Weights of a small transformer language model.
Architecture: LayerNorm before each block, no biases in attention or MLP.
MLP neurons of a small language model. Each row is named by its layer, matrix (up: input weights; down: output weights) and neuron, and shows model dimensions 405-500. Each number is 500 + 25 x the weight over its row's rms, rounded and kept within 0 to 999. Numbers have three digits each.
A block is one neuron, or neurons of one layer that tend to fire together. Before each block is what it responds to, as a language model described it from the Wikipedia text at the highest values.

Inner pieces of split words and compounds, such as the hyphen in runner-up, Tenn-Tom, and pinnaces, plus "of" after one/all.
L3.up28:491503493464482527482457500475504495501512509497490497507480481528498448491482504520522509481490516483481519535510488476520563493492481499514468475454453496498479516531500454470527481503521487487548511529511549472500500506498505481477553488472517513525509473494507483508534503512477488475
L3.down28:519493546469508476511520520511488511493524471461475481517528523475518491499485458463480482532494482518486504516535518528467542507486477517454501469510478448524476525469512486486528513473524503498513493497505534462525441545516514487535499528422552484484530437520482497494503549527460421528
L3.up578:512450535477472497531520471496522483509516519487487484495511493497489481467537481561471501517500490446508505535480509502478539536496445480514494524542495500488497507481460509521492529496462483483492495497460496528500429537490482518482508473456497533496514531492413476525497492507513459513
L3.down578:485484451529542448520496486532503502493493462528430523540490509482500467494491473466521482470467491532500482513457504500444499476523460499516490502493482524482501516500465481498526485503490507506521466506530524509489471505503541521547529478485516498448461488519509493528514549493525512514
L3.up753:523450521514529483503484516482466536512454478514499505506494476536494519505504484499514496519484490512496477499480493513496533466450500476466507483527466503518505507478528491507500494496471524483495481462460474513523495535552488455502531565519499548527535479512513542530514493498516494468
L3.down753:505492504496521544527496500526500513504515505538566497507524540480510508497523539498497472490487516483489474488491525464461525444469540490478498532477507458520508549503466524504476490474514473495514494556550488459490445523507539478462510459549512506508511501508507506473481499468516501545
L3.up1006:485520508502518552513486533491516535491514501471508503491487459509467498514486534555501469497481470521526504498487483505492551488506531537495479486480496503492483482509473497502515518469497470505507510566472510516496518502529469475499523523480477522563485507529491492513501497480531493487
L3.down1006:550474449515533490488505474503534504517456504525497535485485500434531479490516488509527511446522504514521515476541479542495514507526522514539481530539503492504538488532508532478538513472450505478528485485511506511494498489492498482488486522505473470503493484513500496477465492509475498517

Words that come right before a number or amount, like about, nearly, less than, area of; weaker on scattered word pieces and table headers.
L5.up663:497508501517522525539509503480494506529505529526468471434513521501469493493476493474497503518532528515518486483478515516510495501519414468519496498482451526471472472476499470508550457487470496544506510494524518480495463506506508497490567437458503515465454493502544461477471488479421502525
L5.down663:523475512492538486531510483515479466524505550474468509477509496473511462498501560457477497575524454511543526504520541465516459465527487494535468511472478478531475487526503484466543501564481484508499537527496477493486500493494496474511542470488485509491556477508508458452498499499476496526

The word "of" after a number or quantifier (one of, 500 of, two of); also month names and day numbers inside dates (13 April, June 5).
L2.up234:540565509463495477505479495466492496521479409502542500512510516531503521513522475484481494493537549484510507483489491490507455533488464461508489501510510534494542509531500468490516479525513516524506503513492497486516500549503514492500496470510542429526547462509500516465487462506540521529
L2.down234:447501480489511559410480515530499549454502518513422519470521500481514519519506455496520493489489471510531545526504487504467511520515458486543531513551490482484467527503508471481480521473506502487539509502486490527489512514515481499508451556506479498537513489464482466525525494492513472503
L2.up471:474528568501526486493523507499522503466456503506497501468454481504490507444505496520502516479554470463508496494502510483477518509511493472463503512490462539484483493470505509502521501481489513558524522534521550467548497494551494516518517506503456526558494467504466520498515495510453545527
L2.down471:481567509509449442504496453558543487474499512468505522544542539470491465516510472521471575465494516494499501502542485511516540475501472470480542485505486471523523484490503524541511502514536505520479457507476463484469504480489460478522495508497512479476501513505500517491521500468516439523
L2.up769:490508552531475499505451512480511487499529470501520472512467510529489534485490450547533464514529525478497480495486487482476544471460518472488497491490530459508520479489495494507488498510474488502469568504503493504515512497529501485572488577531530433491485493499516471493490511518484473476
L2.down769:478483492514482525446500497423523490505501499501429500518490504498493458513519523541454494453526491491494524492506493489441519550518486490453462453486522476469508491502533481487464504508488471504526520482493567487505498490569488496505537486474480528536516473524496498526472494518513505506
L2.up1210:491512525453487466517495483526493516501501459450483544473488497499482503455485524531528486486515537465503519493493478508434492491527491507487502501514503510506515460436499490475536495501506547498519459533524495468507485470515518487537457494479484516485496518557496493476521469526490515508
L2.down1210:495493499510533466463548537486492506477462494484485455505470538493457525492509451436494513473504543537548511500554537486482500490490513499510508475501492477489488509492478493521520512478545502556527483463471487495484509472512558527511505489547491505523511524493515501517526546505501489510

Fragments inside proper names right after the first piece, often a capital letter, e.g. O'Connor, Katsu-his-a, Pan-as-onic, W. in initials.
L2.up221:485435500510480531501523501496482477458483489496520512483500521485491484533490503498504500538497525474529511508479484461517459484500533518489522501511508496503509514483520478449529506487483529499539528564506536515509481504489519463503553502549476549512495483478513500525517515536503509512
L2.down221:544501555507551438490510486452512519487453521474471433507499495488505520473481499470472488542524538491500506519500517522537508501501484535495467492505524471485519508506536494479488461507508509498505509524487478515492523509481520529530525476474511483555522517521445469476537531524527499500
L2.up647:506510521522519477462522509467514518489503508503506498491487512521500508495518508527469489535525523541513486494477468452530509472511514516491557527527492515492497506510492510461506536520505525476493516482493466541567516507479537487514522473480482469477540451492501479492507534520520474498
L2.down647:520512476520489518512472529515542484462488495519471502521473493537487551533494531539500494510487470459525468482497469519503449505531528507518458516509495532499488483518505516540451479516533489513506519539485492474485467535478441486513506513509489534481468491498503473507537506552555468475
L2.up730:490449475529460531489501484514541526454501517479472554519505515543493506510475475491507531513537444506500512520534511475506442509485477502483489517524556491472441508474451471515542530482487485551507498483532494460507494506509529518498485493469548482500551520498483518461547458524546522502
L2.down730:496558520475510465497443514513488514495498512476501495537504468530575481527520501577518495469512519484526530493568563495472502488497520499528505565522499477525499485565518531529534477487459442453494491513506574466496518523492509472489460508474520488519492520526509501496535506518502507494
L2.up870:462513498531513503480481522511513476495492475499519504533450503547518482485511501498496482468510452503489488474526467496534470494505499500507525525511516532496464480491515463506476469501489531516446495495521515488526483471555487451477499482489523510509489526517498516484481517534509513465
L2.down870:500528523507490494489453512501506519544487533528517526556491481526499483484432531509512506486521520502517504467506456554466504503471463492522497465489500490492470509490520471487509476475543462490527507517516504463490498506522490514470502491523512500527487446503544478492408506473463522537

Fires most on the apostrophe in "men's" in sports event names (men's singles, men's football), and weakly on mid-word pieces such as "men'u'", "cer'ti'orari".
L3.up525:514451489517509491510515456457533517496493457470511497512496520471419528527498501496473512524498495484494486551515509516510526473469499505461497509480528487484519532498525533508525496475501443502555492518514496483552497525541467469480501526554491514494491540482463545520523498487478537474
L3.down525:491524504484519517548506469500530460513493463473510487473523536501444480565481479504513491499518502563520456493494539482512513508498522512529460513501472489514480524505524525467488493475483468483448495494537505479502503492489448471480518493532485482483475522457511531488466511521530510560
L3.up911:517529513521512488502515454484482533487492530478511488514481469540525494516499540499500493478536498509516472544526494553445520492527478499486496484488483505520518498494515498531537508508503532499517507533503504503570546468474530510479468514523498494472503510542540427501505515468545484491
L3.down911:471468505496511499523524538497480509524540495537516515508508518492479475480467502498442515523490526503521489500532501500501494502490501516485525474471454496474482510507468511506506500495461495464509501525499517531466497480528480476481540484501548510491518506461509468461529530491500542469
L3.up926:566513494518490524475537467491504503501495499470510520528478524526424495529505507558477519524522529535484473541509478529470535512512519500477520486488482510485465511547493503486499514509492555491529514477470478516531487541488483460495511523508545501498466482510523504523497489478498443511
L3.down926:493521511518485497487527535483489520468464500498527562505469525495508492492490498451514507532497504509518498472535497513478494494493490481537483513547492496475555501494487520442490499474530500531476499541494469509468509507466484459429515475524491503494544454492512471490522516531543507520
L3.up1187:466479466540532507447529491528463493518537500527511560505465463473457506511483470525481531509500503455489502485546488505461498458497500459494456509548460485475464535487505454522483515507463494537471528487515522505502465513493533483461527492516507448517483505508490480511500483504507535510
L3.down1187:529496528517528565485474522489507512511502518515498517483500484449502486503488490491510497466524461478532491484514523509509486519501546472481489541496518562438513543496507523497495458446534462523500496488519532463487470524542499468465472520487526489495495492478511496522486516497522459462

Partitive and ranking words: chiefly "of" in "one of the highest…", also finishing places (seventeenth, sixth), chart positions, and "55% of".
L5.up710:515506496457496499498512501481491540461480519514531548489483476489539513476525512517447485478451509420469480523547509485498489478490497495494487513557531431475498467506491505501498480480463524513551502521491481507535530510471512548465524520474504473519505480509485505494520495471505481475
L5.down710:494468474480504498443497473506432501564431463539532496479570493509546467441482515522496556512430501485495533502502508525470490461511513512537496527555524526502520517482514551515495511494552484502507528452522499493524502492518488497487505509468502522514538499490467471465507487540497484511

Punctuation splitting the parts of a number, like the colon in times (1:36, 4:42), decimal points (6.23, 47.6) and thousands commas (58,888), mostly in tables; also "of" after "one" or fractions.
L2.up749:507485513460508507465471485435531506523489491461519475534517479556487538497485495525518490451528482537521524505499486501478518525518481521493486484467525510476518484484486499534530548451505499507506478530524489457469495486486466467518508482483508438489505516471487473449519522508492496517
L2.down749:506498486478488539488479503521517499524468514504459523491505461519548480520486472487511520432519486504532515535470485467505501537501483540544506554513549487501520474488495493455516528497500540473526475511519523504462485477531500473495464514499487434501520446482466544491508513515510472491
L2.up975:496546466507535578555486493466497477499480502538539554498492492531496499496515468495512520475512483497503511519498474514513480505488512489486503464522477497479540506529474491510510486486504501483530534484504491492476504475491512482482486508483528481486505484524521506515521519485526473516
L2.down975:484483526453487518493495506510497504530504512458459493519509469523534523482501486486495507463497509515513494504558491494474521504508478500512524527508507468481481513497460471515522481500537505498543518523475487496468495463450509463479538521506530465480476541520500511476502451477446502492
L2.up1156:510493546504476484495453514500481494515508495528541477524490524518497474516452487488481502531491536455510506484468515466532530477493524489478501504485498507554481459461446494523513490498454498486520508510499520479505533521530524467500512516571513466492457503566476536492531521505461492502
L2.down1156:473484508498470468514491503463478455487497504494532502516541467445531479511519490510496486449489522467504534525531492525451515502548488490482500491479492490498478461512516497520453517480559492532477479532491512492517492542485489538522467510500466499509464477501494519509469456525452473492
L2.up1263:492533531468480451490477512472542493484491480472531494538464500537484456488463503499493477502504481510522505482494507526502502497499470501488482454481552535512513570507463471510509506532528512443526484486438487460478542489564465479558491471473505510505485497529513501503496512479487526492
L2.down1263:524458474474459500511548490478503480507483484478469515472484494516491477504488510485461521522482472522504499502481475545521471463509519479519494498495500484499493493496530459548519527469527518508474499467515481495466512475499487507514507465500471522481512491493524513468502523515508474517

Mainly "of" after quantifiers (some of, many of, most of); also tokens that finish set phrases like World War II, 1970s, at least.
L3.up26:489532483522478506484502513496496504524552501506526483493491525503487542529511497522534461504479516514526506496547502527487502532516490491464506486465515469510515509505499494500491524533521535499482469486482500459496495499505473491481457478520488542501521491512500530501465523481467461453
L3.down26:469506493465490480462455508481479522508495512504434485447535513525468498445518507499518465473485478547497465514483444461529465492508498532480502487540548491517476499541497469547499510494479510460548502548523532493499460499508525511498480496484532481476532473478498490496542499502487538547
L3.up717:484534488470506537470509505497469548528519482511451460492472483516492482529491510509508508526501486496499503526507505528510490512524487504485526502493487499490547516488513495510468542496520519515529510513537491503521510505508498466509533477478508495495547482488487464426526484479534511491
L3.down717:506542502462498468522484522525546519552495498530485473465497507480489572506507522545493507506478481490518514550536521535524482502479477501502488513525507519512490493529522519513524477496498508520523518504510508484518452479530492467545528487475493472474563524469551468486483496446493536520
L3.up930:505514511510463534484518466512533438495536496476484491521500486492509492477467503508501502511531483516502506544473542455475490519520523491521491529453530509477495481472503517540477484489457491536552513487497544434493507536506487469493535532502510503490529504490477548488503526503544491480
L3.down930:504454488467531512493480519547523518508480506540519488548490512471521495504493519456493534540520482468571517468490513500524490518439450504475484506531503474506482521537542478493481476496531546504512511496513523511472496491498490506498470510517455507505499491503504518528490464503495496519
L3.up1135:481488491500476476465508480422513506513509521517484513507478524531485493462533518466528525499488488441529497484504556493548529478506517481517489500560528520519485527459517506472513541502507471529496475518529525502499462504549495484506490471481453492502549491510499494444504549529497470491
L3.down1135:511480505485452482526568525479488512492508477490488489488526552492475500503515487496522542481507540531488539506463531495476510520528520502466483515473470503502536496528513481514506467525479511528498443547480497525435519512482470494474556507517550513488426463522478518495461521499527510480

Apostrophes in contractions and possessives, strongest in song titles (It's, I'm, I've), also word stems awaiting suffixes (remember-s, emit-ted).
L5.up784:498493471526494509540490483472527514513459507547483531539495507481507499501500507526484488506513508494516486522501475490418518466468486509479500515536541538499561499544501487439512505508500491516533516503522518481541479473501483484506477530545492510477493468522459507503533523498506478514
L5.down784:539512494542482494533493510525456506501541502535468473499500516486475528445508545525533559474474503491528523524495468446464486480463524479569555459494503557517498440477526492531497522504511503495490492484502526501478514501498533469497456548518461504470446497496489513489489501527473496513